From a checkpoint of a small transformer trained on Wikipedia: 3 heads of 128, untied embeddings.
MLP neurons of a small language model. Each row is named by its layer, matrix (up: input weights) and neuron, and shows model dimensions 64-159. Each number is 500 + 25 x the weight over its row's rms, rounded and kept within 0 to 999. Numbers have three digits each.
After each neuron's rows, "fires on" lists the tokens most often at its 100 highest values on Wikipedia text that the model never trained on; "fires in" lists the words (lower case) most often at its 100 highest values on Wikipedia text that the model never trained on. A number after a token or word is its count.

L3.up105:496507507548522519504488528484511514524509517466470501485461482467515471518459503436530515500508454538533508518479532520488499518501480494487496487501505465509522471467544529489553489522541472481467471503547464498471517489502506513474487473519481503449521521509498512508480486508474484442
fires on: " has" 28, " have" 10, " also" 9, " had" 9
fires in: "has" 27, "she" 11, "have" 10, "also" 9, "had" 9

L2.up658:452548498522513504431513516542483511496503493498497479471501510469528491490469503481508455549496483488517542495526487489470509494497502489484533510511517478516494524467475535526493484475496527504516545498488492469529514515504501534487467526532450501477503477558476498503466526486487526487
fires on: " team" 25, "s" 24, " band" 12, " club" 9, " Team" 8, " Player" 7
fires in: "team" 33, "band" 10, "club" 9, "events" 7, "player" 7

L3.up1045:488470519506526501501508515469502534463502503463512486489524493496487500497488463500530522484521516486499485530463496508482524469520477569520490567485556509556519524482466451489524509511500471515515468534474490499477473490505539492532484505516524525482530487470468441456458510446491502489
fires on: " in" 48, " of" 38, "p" 4, "ed" 4
fires in: "in" 48, "of" 38

L3.up836:505483523514470498495490511522534466489525490500494554515454532458479502511517474530503510548486495516504492463488498484493520474495483488556518460494522467491516511505550480475497455506468498528468481538484486516425498520498470517535484514465521484505515521555463518450496515498476477505
fires on: " of" 58, "e" 14, "ill" 5
fires in: "of" 58, "phillips" 4

L3.up763:516459490513459522476503500518502556461541507538493492479521467506473534527471484479492534528538476532496525517458532513505467473474549497515518532479502521493517486490477508470490547487531469511514501548506497496557492495517512504502489498499508486509569522480473512467519495479525510499
fires on: "astern" 14, " of" 13, "estern" 11, "orthern" 11, "side" 6
fires in: "of" 13, "northern" 11, "eastern" 8, "western" 7, "outside" 6, "southeastern" 5

L3.up1380:519480500481493511475463514515487540471493505478508474478507519479484543443497478490487509489506512491491525491516515465479447467476530515475485519533513473528515467492530528480487490514509521499508500495508473507488483539535521524505505485527541487541477508454488508504496487496478512471
fires on: " north" 18, " south" 16, "ant" 12, " west" 10, " east" 8, "west" 6
fires in: "north" 15, "east" 12, "west" 10, "south" 10, "southwest" 6

L7.up605:505509469493505485496528495487548479509492514502478496496517475499495504473535462488495498549537513527494511489482471486505532491491517513481490517485557482521511531534523494502492477476517443490491493494467477501470512492512467541487497485487521495501557500524501521500498483513519489499
fires on: "uz" 18, " by" 14, " of" 12, " from" 8, "o" 6, "akes" 4
fires in: "suzuki" 18, "by" 13, "of" 12, "from" 8, "takes" 4

L2.up873:503493541533516521526480511529470516496472523526538470481539490442509494448490502514511478495515526505488485502479463532557534483500480527481504530502465451492461474483469490436491525553486429512549477483520505540527488519504497485490583486484497461484465534491523540484503531464514478486
fires on: " Army" 18, "ission" 10, "ilitary" 10, "ment" 8, "ranch" 7, " cre" 6
fires in: "army" 20, "military" 10, "mission" 9, "equipment" 8, "branch" 7, "production" 4

L3.up1354:495526489502465518534493516515555469481485488510475559499505467493522526509525492500532479476499508536482500471479454525505521478470459520470462490482482485469517503439487462469506497520507484514506503523494472489496511482463464463480524495503520516481584463468501503563498521481485471489
fires on: " of" 53, "ent" 7, "ating" 6, "3" 5, "2" 4
fires in: "of" 53

L3.up580:488483475520494486506464497563510463485498502495549521503517539486536501494458482515492530466510459469474472494471466481500485502513527471483520440510535538489496488518476536497488510487529468520512487485488485505495516496480499506517538496486528489534504472509502521495471484547507481490
fires on: " family" 14, " had" 11, " group" 9, " died" 8, " population" 7, " death" 5
fires in: "family" 15, "had" 11, "group" 9, "died" 8, "population" 7, "death" 5

L3.up1331:472496466521530515467518532525479509513502488507522527494512508502491502489489463488476466540509488474474494525476534494492516523486473566505527521503532502525503506502475490513502451527466470513511485535487460491469487446513519511552498496503537516501515489495489507458457509489517490475
fires on: " in" 60, " of" 20, "d" 7, "in" 4
fires in: "in" 61, "of" 20, "sydney" 6

L3.up869:448470520475508513530476485495490481487471520519517509450521503517488546496482508530501551511484511470504499473477539549479475510465496484480512520492486506510509460505503488517548516514474440527477506493450515484472494469484487515554516476494498489491552482525478493492488485488502523495
fires on: " of" 27, " in" 18, " to" 12, " near" 5
fires in: "of" 27, "in" 20, "to" 12, "near" 5

L3.up1194:560551477521524571464441522537484443531526479501516491469467489497493485492497484490506466482478535488471532489489506520489499480466487455482529469509520475512480505482515483478502510511496470524569518495525492463450548541483502489547510468489508481508498491498537495518474477499515492495
fires on: " an" 90, "n" 9
fires in: "an" 73

L3.up135:505462509474483467484481502527502524477504493513511521501477525508481524484484513526538495491486455519498502506522543502502452518492489517528494529485540499481510477512536517555488525498514498508496432486515479476522497492493505484467446494454507519529520530468488493469477523479518513499
fires on: " of" 49, "ing" 19, "i" 5, "s" 4
fires in: "of" 49, "building" 6

L3.up1290:514512455495515479525476506518537479513498507476542517473506479521473482519521494466506499509472515539492521544445495499503475518479483499492526485486501470523527565500519481449462523533495508464496528482463538506467531484482488491491533516523509503463538532478497524529492495498516517435
fires on: " was" 31, " of" 25, " is" 17, "as" 5, "'s" 4
fires in: "was" 31, "of" 25, "is" 16, "as" 5, "s" 4

L6.up155:500492514522437528514494495509500498505503524524490507501500477498492492480486496545524498501477567501504472467485505515494513517478464518492483522472503519544491495512508497523494450499501485481490530509453480478538478484494506453512417472526446547491561485459510448495509491542541534541
fires on: " of" 32, " the" 27, " to" 14, " and" 10, " into" 5
fires in: "of" 32, "the" 27, "to" 14, "and" 10, "into" 5

L7.up1197:493488495496502503481520519499505486501467511449472551475472514455507499516540496476500480458500483481516482526495520513493485505477473482477487475473506473553532559477487522465492544520510484518496493474500503451510467560490462469481502514537525485492528475524471497536535476528492493483
fires on: " was" 28, " had" 13, " is" 11, " has" 7
fires in: "was" 28, "had" 13, "is" 11, "has" 7, "revealed" 6

L3.up737:517455521490476466539505508494499507495515499516540488475511454517528490470494519477479523470504483503539473508487509501472527538534516490496521517481481454499448498520509492495480515473466483526515517519473497492473443516467497543539530505494525485484534513511529448460463519453478454509
fires on: " as" 35, " while" 14, " to" 12, " in" 10, " before" 7, "ing" 6
fires in: "as" 34, "while" 14, "to" 12, "in" 10, "before" 7, "starting" 4

L3.up30:477517541449501469489517512477484499510504512521471494499506537522500525506493498522471499543542437491459503533512547489463479516473543545512477501564549480558499513482484500511477489534480442550504509516448489490516491493539470481515537494494527539518516433492494535505455503535497473486
fires on: " of" 40, " for" 6, "one" 5, "a" 4, " in" 4
fires in: "of" 40, "for" 6, "telephone" 4, "in" 4

L7.up686:552469543485525530508522499543588498426519490481498454500563497507494522453465493484489475525527544480489488491493495500502536516519495506502448512505508475508502477533522514500507474496509526474458507483441506452467513517482505520511491468471486528503558517468515504507525466524517476523
fires on: " in" 23, " of" 17, " to" 15, " have" 13
fires in: "in" 23, "of" 18, "to" 15, "have" 13

L3.up787:473541521502528483530521492459501469475511509498508475476484532456506483457545523516464522521519542500567479505487507517530539529441535465476537541501484538507481529476502482463470484525520491532452457516484487456504501544451513502478536475452525565490526535514488506508453469479531520480
fires on: " to" 32, " in" 14, "en's" 10, "ed" 4, " over" 4, "n" 4
fires in: "to" 32, "in" 14, "s" 10, "over" 4

L2.up691:574490510492542456507442521496521521518498548533445512490548489477480516484510496540500489473525515485533539529471463488527494501503475493482531494505502485506489518500496490511488481557512485481538489505503496516533492517519484524465506474491461480512528502507477499517487533469503541466
fires on: " Army" 19, " law" 11, "olit" 7, " war" 7, "ilitary" 7, " offic" 7
fires in: "army" 20, "military" 13, "law" 11, "officer" 5, "government" 5

L7.up578:479502481537510557553536484459519459516495531474489462492518482537517518505490473499523514481469512511537517519510528483515566537508471531514509485459494482526507468489489475448517508553546510518479502489513513503508497525543493461511517514532504490513510498507474495546456476472506502454
fires on: " an" 99
fires in: "an" 80

L3.up93:515507504511512466496482512489504523498490480455518517477505518501449461507517486534519479481505485483526505512456532526503487502473555498460486485501543518530528547540486471517500545486485484543542527503467415487512525528494502494504506504518504520554517492501501558519486477501491522514
fires on: " of" 16, "ran" 14, "h" 13, " near" 9, " in" 7, "er" 6
fires in: "of" 16, "granville" 14, "near" 9, "in" 7, "householder" 5

L2.up1259:483465491522482472486515520524539534497485481495522547492497491511521472457522483488497532494493492524467492456536543529492470487517526542550502534500517498483468454526516480462506518508489531454520495473500467540459509452504506477488509529474518529479461508510500499505489494512525510488
fires on: " such" 28, " other" 10, "uch" 10, " or" 9, " Top" 7, " Other" 6
fires in: "such" 31, "other" 13, "or" 9, "top" 5

L6.up64:478533534501497510528513500514502474451513467488525488495499524550506437495526497568522505466522518493425538500557532526531471500507540491521572491479518478520533493514508521490511512498527521529474482490522534496514457483507527498467487480501516483508532520466490504527503463465514503502
fires on: " a" 31, " the" 15, " known" 8, "orn" 5, "a," 5, " an" 5
fires in: "a" 30, "the" 15, "known" 8, "an" 5, "corner" 4

L7.up1418:530528538461516485545478501532446467445471499496481527479468488524506505492492495468461489505545483496501519487503488559500489477469523514500475484478469527506491507544489489519508509473488520463514490465466523501467495503480546536509512434539492534545503438498488524526531538474471494525
fires on: " in" 67, " of" 6, " m" 4
fires in: "in" 67, "of" 6

L2.up204:479497494485495477475479474496538495489511532485502461487470540503524484504505511495477483516464486482492534470485475509510538498531483486488557520489462513494513522509471512500530436530449479480542555441492514504514508517500490544493478510496464464522509511518471506521488506487507497531
fires on: "000" 24, " most" 16, "c" 14, "00" 12, "ost" 7, " 50" 5
fires in: "000" 23, "most" 14, "novemcostata" 6, "50" 4, "mostly" 4

L2.up1476:428488538516513470474504516492461486490513511545470521524509502503581478526531474479486510515547487545483506539502501478498451526462508538479468512527553500552523479498482509486488533467526532517492477494508475454508496449477509506513458538522483506533520466539501498483481507486491528476
fires on: " club" 25, " band" 18, " album" 15, " organ" 6, " Title" 6
fires in: "club" 26, "band" 16, "album" 13, "title" 6, "orchestra" 4, "group" 4

L7.up82:489482513503535440538517496445495471514503470484469497494467523493536495485499457531537518496485476497474504496518499531483528483470492525483487474473519513499534485509509501509490489452555552481477531499527552478518476521470491485493496529475544482547502488507513490511512480510544446521
fires on: " a" 77
fires in: "a" 74

L6.up70:498524487485498501494503487509512491506506524489531476503503483504503519490521500565485526503484553488459516475530479524549502548512481514486520525520494475505448488531477501479517464488518503531534479484458455478504460524429519496487497470543535498503504453496509475502516471512500492548
fires on: " to" 25, " that" 16, " of" 9, " out" 7, " about" 7
fires in: "to" 25, "that" 16, "of" 9, "out" 7, "about" 7, "in" 4

L2.up431:480453545496538499471486501505499519465496489546534452480522474515498504510466502509504524520509500488544480506491466502526537478507544498460477529501531558510495495526456474521468486500543500513500518491534473495514546483504482559507504492472490498521539515484501477530519506524470513499
fires on: " were" 28, "ST)" 14, "ode:" 8, " both" 8, "ity:" 7, " was" 7
fires in: "were" 28, "density" 8, "code" 8, "both" 8, "dst" 7, "was" 7

L2.up1423:489513483515467469471458505540499530470488539472517496503496514491514492548531493521503541478510528521442495479508513515493507473455525524492472518495502528501533452501540501457501472493509487479515468501483491478521517478499535547485511491504516543465469512481474496464525489489447475506
fires on: " other" 33, " such" 13, " these" 10, " Other" 9, " These" 8, " associ" 8
fires in: "other" 33, "these" 18, "such" 13, "others" 9, "association" 6, "those" 5

L3.up16:475472468509507476505497502521513484513503519512522532494458499532501543483521545427456463489451518478494523488495473498504509469478511496519503496515522515553484512485471481509487461536479461479530517515495531512495513467482499479457463516566498495482529493461514477477510512521550493525
fires on: " of" 40, " to" 8, " by" 6, " into" 5, " than" 5
fires in: "of" 40, "to" 8, "by" 6, "as" 6, "into" 5, "than" 5

L3.up868:471541518493507489477533501506516490454489515539512475464525529448518490479508529498547527468544544499507534478505494475488486492480547500471509466505525461509467533512471539508487506507511513514535478492472481500511513491478522508523495441485512488447523517532486535543493489504524473474
fires on: " to" 15, " or" 14, "ed" 10, " on" 9, " not" 5, "amed" 4
fires in: "to" 15, "or" 12, "on" 9, "as" 5, "not" 5, "renamed" 4

L6.up1165:508514515538520506496457483498481538479504537505476474520532516464509515497533473516469514504516523486469507513491497511456487478576524507511507468495502514499481467483486537486482517511515490464517471519489495430483505525493522513482481472494539505490499424496454504501488491512511503513
fires on: " in" 36, " In" 22, " on" 20
fires in: "in" 58, "on" 23

L3.up807:496543503487497500511495488512492529506504496470461545525515487490489494534484488499494494525515534482530510492529478513457460503485493537506502522473533532448532476513500458501504496475510465543532480514475507496442490500513535529494478519525491519496543505484512481511492523483485504525
fires on: " of" 37, " from" 18, " by" 6
fires in: "of" 37, "from" 18, "by" 6

L3.up121:480496514499536490477576513537523483455506500520525519521488566499472501490498505466509500530542461467465502463453524511510505501507474524504509523537497497457525507502496481495462518493514491580489447492496507483476500449469507456485500489499513496543505483533498473436470522485454503496
fires on: " of" 30, " not" 15, " also" 11, " information" 9, " 31" 8, " previously" 6
fires in: "of" 30, "not" 14, "also" 11, "information" 9, "previously" 6, "31" 5

L3.up729:533454530481528488500488529549534477489477474516512519470482497460483535525503501532503521501480513474483532465529479497520509529431509517536495481535486452498504489459490497512503499516543448499477516511460494544468476491455500543501454505488500479495530460526488487526487499510488499493
fires on: " between" 15, " of" 14, "ing" 13, " as" 8, "h" 5
fires in: "between" 18, "of" 14, "as" 8, "by" 5, "with" 5, "ranking" 5

L3.up1160:474489466529497464508476479502529501501506539496504499494529492490500489531500512507480462477524481488478535489479457490484537509515528518499526470516461525515527494536466463509523510499514492536544476506504496464475505512483520455532490483492471502477485518509507477526524493522473541551
fires on: " of" 24, " in" 15, " Website:" 8, " Ph" 7
fires in: "of" 24, "in" 15, "species" 10, "website" 8, "genus" 4

L6.up1303:487502502492510505456503476534504504495484454489490497537514478525510514515510540478494524518469510477496521523480514532483516506489507514523539529472502531553466466510491459539523472485512460471495492506473507482482495476493511518559488474507498479515501516472485509490498517518487484530
fires on: " in" 23, " near" 12, " at" 11, "th" 8, "side" 8, "er" 6
fires in: "in" 23, "at" 11, "near" 9, "8th" 4, "inside" 4, "outside" 4

L3.up1301:533516532461484507475497498470491538438531472524557537475529509505485519493538490496475490522480498547517466503490488502457519487515541517478527496494513521525475494487517528517515548515509531499513486471496477533529482524487537474493520523521498507496509495535527493465477485496511494498
fires on: " on" 39, " re" 10, "On" 8, " Off" 6, "own" 5, " over" 5
fires in: "on" 47, "no" 4, "over" 4

L3.up610:532498477517496506517466508473554462459462514450476538512520536494467515496485497498470520505525480499506536480435515517518521518519526499486486480513463528484482483488542483498486513544503533489523465510516493490516524498492541485501551492460506486494520491482509500486461551466489475485
fires on: " of" 44, "ial" 15, "ing" 8, "ical" 6
fires in: "of" 44, "financial" 12, "medical" 5, "for" 4

L3.up1396:477498494518522476511478508552449473490514466463549513476501479527531469459507484521521455476463504560494543487458509509531502474457502506538490532495493497502503538466475470493478463491533492531495455504492505482512514494498482492509530524511517495499513509475567494534486500523476470492
fires on: " of" 29, "uz" 23, "ad" 12, "iz" 10
fires in: "of" 29, "suzuki" 21

L2.up1296:523501487516494539558455480500502477535496490495449555496517492485513506484511510472508480502473485534559529463534525515458495501488449482490502472474490491511500493502494486429496481527486486515499501489532513494483499496469522458523503503509486456493495547512474515523479501508551514455
fires on: " an" 64, "19" 14, " An" 7, "a" 6
fires in: "an" 55, "a" 6

L2.up865:519499477500487483516511480470504510439503514497514498498490542515549455498478476462444522486504461472505523528490498515465500496492555525493510464511517502535499454518521497478494523523513529495500492505481498537515503480522512519476506513495502452530472504551519514518487446459516467470
fires on: " had" 38, " first" 10, " First" 7, " having" 6, " without" 5, " qu" 5
fires in: "had" 38, "first" 19, "having" 6, "without" 5

L2.up1099:473484488504545519473512521529512502499496516540506514484498488479478526471489481464520467486490499502524489538516547528503519534494508514480517501511480467507437467495520540505501500474503501527467478515503549501536543550506487481549547481519512487498437503520492519539480488464494505480
fires on: " not" 21, " had" 17, " also" 16, " did" 12, " will" 11, " has" 8
fires in: "not" 21, "had" 17, "also" 16, "did" 12, "will" 11, "has" 8

L3.up1150:500504498468513487515468472512535500502487500501493487489511524490496514524518493528487489545483523423503553515527513493465511494496496534539519494491516493512468479503444468537482476528513494528518456503519468454451516507490475498483502472508531492457534516480481478453520504513480476521
fires on: " to" 40, " of" 26, " in" 11, " at" 7, " from" 5
fires in: "to" 40, "of" 26, "in" 10, "at" 7, "from" 5

L3.up1417:443495508512505462455536500496497470513464501545428453496504544481481473432446510504556478531512519491502528457473467494475493510479478548554500493498478492517480512522514485491533500525488506505491495462458474484558510487488476499524496516512502507551543476498479495513509514493447487520
fires on: "or" 20, " to" 18, " in" 13, " or" 12, " of" 7
fires in: "or" 20, "to" 18, "in" 15, "for" 11, "of" 8, "nor" 4

L3.up399:511502515507509459470521503502550470494482500495512488477505490482519478481477491540488496500511527501484507444511493497499470485502441525555519498477471495504527549521488473531502517485497530496493490497451514461533495527468474491470441505529492474485492448488476463497473504451491495505
fires on: " for" 24, " to" 16, " by" 12, " in" 10, " without" 8, "side" 7
fires in: "for" 23, "to" 16, "by" 12, "in" 10, "without" 8

L3.up1084:506477531519481508493483483498504555509518509471503539470488518468476530493499493510498489451529441498477504495503496540491524592468523506549472462520541523504470496491541517524484511499503472554479464511490504508506485523532497504461518471477523517514532535483490502493487553505463477475
fires on: " of" 70, "ical" 8, "al" 7
fires in: "of" 70, "legal" 5, "medical" 4

L7.up489:522475561480487514537490452458515467497490518501462504490497475517479521494462505537528526470485491499492497490492472497494491490501483486483515515469513497528527501536500507536489473492509514529522479486460461518515503476483489494525436469491507507479553477537530455550484529506474438519
fires on: " and" 36, " to" 12, " a" 11, " by" 7, "oth" 5, " the" 4
fires in: "and" 37, "to" 13, "a" 11, "by" 8, "both" 5, "the" 4

L3.up1323:473514506509517496486500507538493512528511518533521508449504526488475499476450475487521498493435498499506498536522565490524502496507523497507478541593521450515457487475488523492514500501521532510472502485503524511470506493537462484518495467505521495492471468488529547514495526542527478473
fires on: " can" 35, " would" 19, " could" 15, " did" 8, " col" 7
fires in: "can" 36, "would" 19, "could" 15, "did" 8

L2.up970:480492540513482470526460484535497494469480507510493530534507516486526473493486486479496548526511501518508502492538537529528504452429496515530503469507479502504463466507489444481458522490491469501556515486494488484547538491515512520522446511540532519496491524487507477494455539466526476504
fires on: " other" 32, " all" 18, " based" 14, " Other" 8, " some" 8, " former" 4
fires in: "other" 33, "all" 15, "based" 14, "some" 8, "others" 7, "former" 4

L2.up1103:489478475509483463509507515511499496449497493536507519474472524506542475510486525480489482471523485448484499519502508515536510500512513459494462497476506488501499511486501464510464507507519516521520458501496508507491524533491443478508534474525486542489503508514507516500562500488505450466
fires on: " born" 19, " death" 12, " living" 11, " died" 10, " lost" 6, " years" 5
fires in: "born" 19, "living" 11, "died" 11, "death" 11, "lost" 6, "years" 5

L3.up766:447468518522505554476518503468539515471487456482471511552538493523504509499466486482488523567511485462508526513451496505437532506485515530517526536513520488516535454498489457514486498519519467516529508483463491493466507467478510530555471449532506466499497494518498534464490486456507458494
fires on: " at" 55, " in" 28, " of" 6
fires in: "at" 54, "in" 28, "of" 6

L2.up1191:482481515501467506488522497538481528509483495454526478487502537531472498509460489520485498544514469465498508505528541503500481488488521482512504490511462519508534470502541508497430503527514471498468481546494488545512494466514478492497521462490490500514500473463486484512510515508520494488
fires on: " North" 27, " South" 24, " north" 9, "ast" 8, " East" 7, " south" 6
fires in: "north" 31, "south" 29, "east" 8, "central" 5

L6.up728:481524493486506530501563492546513508512502537490477501507463436492452523485461532489500518513495494470522510488494494529480561506486494498467465533530507514497521525520488560480484468500506470578496514536444514513458490504465495472513502456482524484477565505507528486490488457462479473488
fires on: " to" 44, " that" 9, " in" 9, " for" 9, " as" 8, " of" 6
fires in: "to" 44, "that" 9, "in" 9, "for" 9, "as" 8, "of" 6

L2.up297:492477474492514483557533496526517511499519469513503486493523514483476506484489485470483459471486543541483526494524480484484510511475504499491510547518512465499508479550485498501495490511515543511446482494450537535517495426505523515511559506525496551497471522512436508487526515457447473528
fires on: " has" 51, " have" 38, " had" 9
fires in: "has" 50, "have" 38, "had" 9

L2.up1082:505485516487518459473465438530457481474501471539498510496523497488504500517486541532468496458515513443526500524542503521479497478536494477503492526465559493487511491503470501495452526527498526554497480509500524513492547493518478470487482487486479490490515553496478492471516469487467489528
fires on: " took" 28, " made" 16, " came" 9, " take" 8, " sec" 5, " held" 4
fires in: "took" 28, "made" 16, "take" 8, "came" 7, "held" 4

L2.up887:502491484463460502485489524469489456494492545511530548492480501492526465525463471487507496512474509522484515501519536503527479476470443482514463524504541515497472502500499464511499528508533500524484527538547516508508521524494485538481558512472507519485474486499503495502460494501540463483
fires on: " that" 58, " wh" 14, " where" 12, "K" 5, " which" 4
fires in: "that" 58, "where" 11, "whose" 10, "which" 4

L3.up784:501506528498479480476486482520521517486471528498500489511521504522477522472480535552512483533493494531551530539480499522543490489506498509526497506515495458491516525508482520483507500536488501553503462472444503504445527546462507484533480508502514529540462478504492497465546502517516464467
fires on: " to" 32, " as" 12, " of" 8, " on" 7, " among" 6, "ains" 5
fires in: "to" 32, "as" 12, "of" 8, "on" 7, "contains" 5

L3.up819:488511460499485537517504501509481487537488506484462496492484488462485462514523517463520467494512501503469460496487524467463478534472485482482527476489506545523470451491495528486457535497498475512470487533507501538474499485469439538500513491509447455482536491453490517509512503509521556462
fires on: " this" 50, " This" 22, " An" 9, " Sam" 5, "This" 4, "n" 4
fires in: "this" 76, "an" 9, "another" 4

L6.up862:514520548483496530488489499484497518475494556514527523480497490494494529485496479477532490513523488514528474546519465531478456441515540509481542483525495497476478460494478511499488460492556476519542477520469498503475471490516515529508508489536456533491481492498431471523483436543563519485
fires on: " on" 52, "ab" 10, "j" 4, "un" 4
fires in: "on" 52, "aldabrana" 4

L7.up1324:549532487504484526517498540528466467473479504504525518506535488513515478514464502496554485506528534524505500506428504502477503501563522493466500462556514469493521482506498535515470504517504493504448511533483515475499499468479497482518536503529468517472491497479507475512442489472524565465
fires on: " and" 25, "o" 16, " was" 5, " they" 5
fires in: "and" 25, "upload" 12, "they" 7, "was" 5, "both" 4

L6.up715:521526502567507477513524516442560505483506492555493507477559510525473516495493498528474485480501552524434467478503484522475512531532482508462485480514494490495504471490532520497442489518511509511500483534479524487512453504532515490506452461513495507521522430542473488479495502502488514533
fires on: " to" 27, " of" 15, "e" 8, "ies" 7, "s" 4, "ad" 4
fires in: "to" 27, "of" 15, "species" 6, "upload" 4

L3.up419:502548502502541485487472521510504480485483468506521513520491479473496458468488489536535505528507488434492488503524484532499513484501518536483536502511516478527484489550528499530520479492527515424529504521494483487472494545487502517464500498517496500494529468468482485546481502501490499519
fires on: " under" 37, " over" 22, " around" 9, " of" 9
fires in: "under" 28, "over" 17, "around" 11, "of" 9

L3.up1217:452431499468495484486542486489492512488498482455549518443470489500522468539504471504485502464516476545493522515520494516493479482516496542511560495467508514582487503528516538477517526497492514502475550518470538460496482504520491541498552506520503501478445541485505496449499532502528469488
fires on: " which" 32, " what" 11, " where" 10, "ose" 9, "ich" 6, "h" 6
fires in: "which" 36, "where" 12, "what" 12, "that" 10, "whose" 9, "each" 5

L3.up598:488494478511508459470472521503498534500494543519509548485497447506515495460472515495506455499500502520532518479493513520491507513457483510481552494533532442517479486451531501487450490522538510485465433486412499513510527482524480487468460508487477516480440489451516504484513500518542533497
fires on: " there" 25, " There" 12, " of" 11, " You" 8, " to" 5, " I" 5
fires in: "there" 36, "of" 11, "you" 10, "to" 5, "i" 5, "m" 4

L3.up1284:469480506514484513508520512486500466479471519485460524511473502428497503513455466503525520561496519542506503471496499495508552537491464481516526514510480492518476533548557541500520515517466568494498485515465481502526512485508492512505525515501509525472480492544462471545498529514485491469
fires on: " has" 48, " have" 33, " also" 7, " had" 6, " not" 4
fires in: "has" 48, "have" 33, "also" 7, "had" 6, "not" 4

L3.up1048:482482484488538526510522527483543499514479517491470526499516494508540484452521499511467467548532468508491513511488524453493483486511527488507504466485540501581509482493514498527463498488489467529489502513513464460548512559542436458498493511500493493536560522497508550475487492518516463491
fires on: " in" 26, " of" 23, "ur" 9, "ical" 7, " All" 6
fires in: "in" 26, "of" 23, "medical" 4, "all" 4

L3.up74:509516534502530539529493539482476544499486517492481517464476463483502543513461501521480502518480500502519487544504506502472545457467518505510546525538513448481472496489502498515505488512516451498490522534531506533462490454509467491519496465501465501471470452497495473488479509475505509487
fires on: " to" 37, " not" 32, " can" 11, "n" 5, " could" 5
fires in: "to" 38, "not" 31, "can" 10, "could" 5

L3.up664:535533487552505501480470510520488463488545472482506465479508523564552513523510500519521516520439537555491483494489480493534466508497498553507512525444487479484482491486475480509511498520502494518520493505445497489462518438501509513509442499533471489517545528519491496474529475501493510517
fires on: " to" 61, " and" 10, " of" 9, "us" 8
fires in: "to" 61, "and" 10, "of" 9, "massachusetts" 8

L3.up1485:468489483465471477548505575516518489515481517463497458477526510464513498467505481531528507553492505525526520472503467536567503476447507495520485526476517496478504485526467479510494477494506468513517491485456548468487508507500498515517480489520460519471502494523471539500473519505521476525
fires on: " of" 35, " to" 10, "ated" 7, "ed" 7, " than" 7
fires in: "of" 35, "to" 10, "than" 7, "estimated" 5, "approximately" 5, "with" 5

L2.up302:509486486541511516490466520592474479513474498498472489484490533471489496484473498486449463468516489455538487537492472481545542488516521502494547486465514500524491481524463532519491485488522512494522463479477489545505487496458490543500516448516457494480565505525504519519486514519491499503
fires on: " of" 39, " years" 7, " were" 6, " up" 6, " feat" 5, "most" 5
fires in: "of" 39, "years" 7, "were" 6, "up" 6, "almost" 5, "feature" 4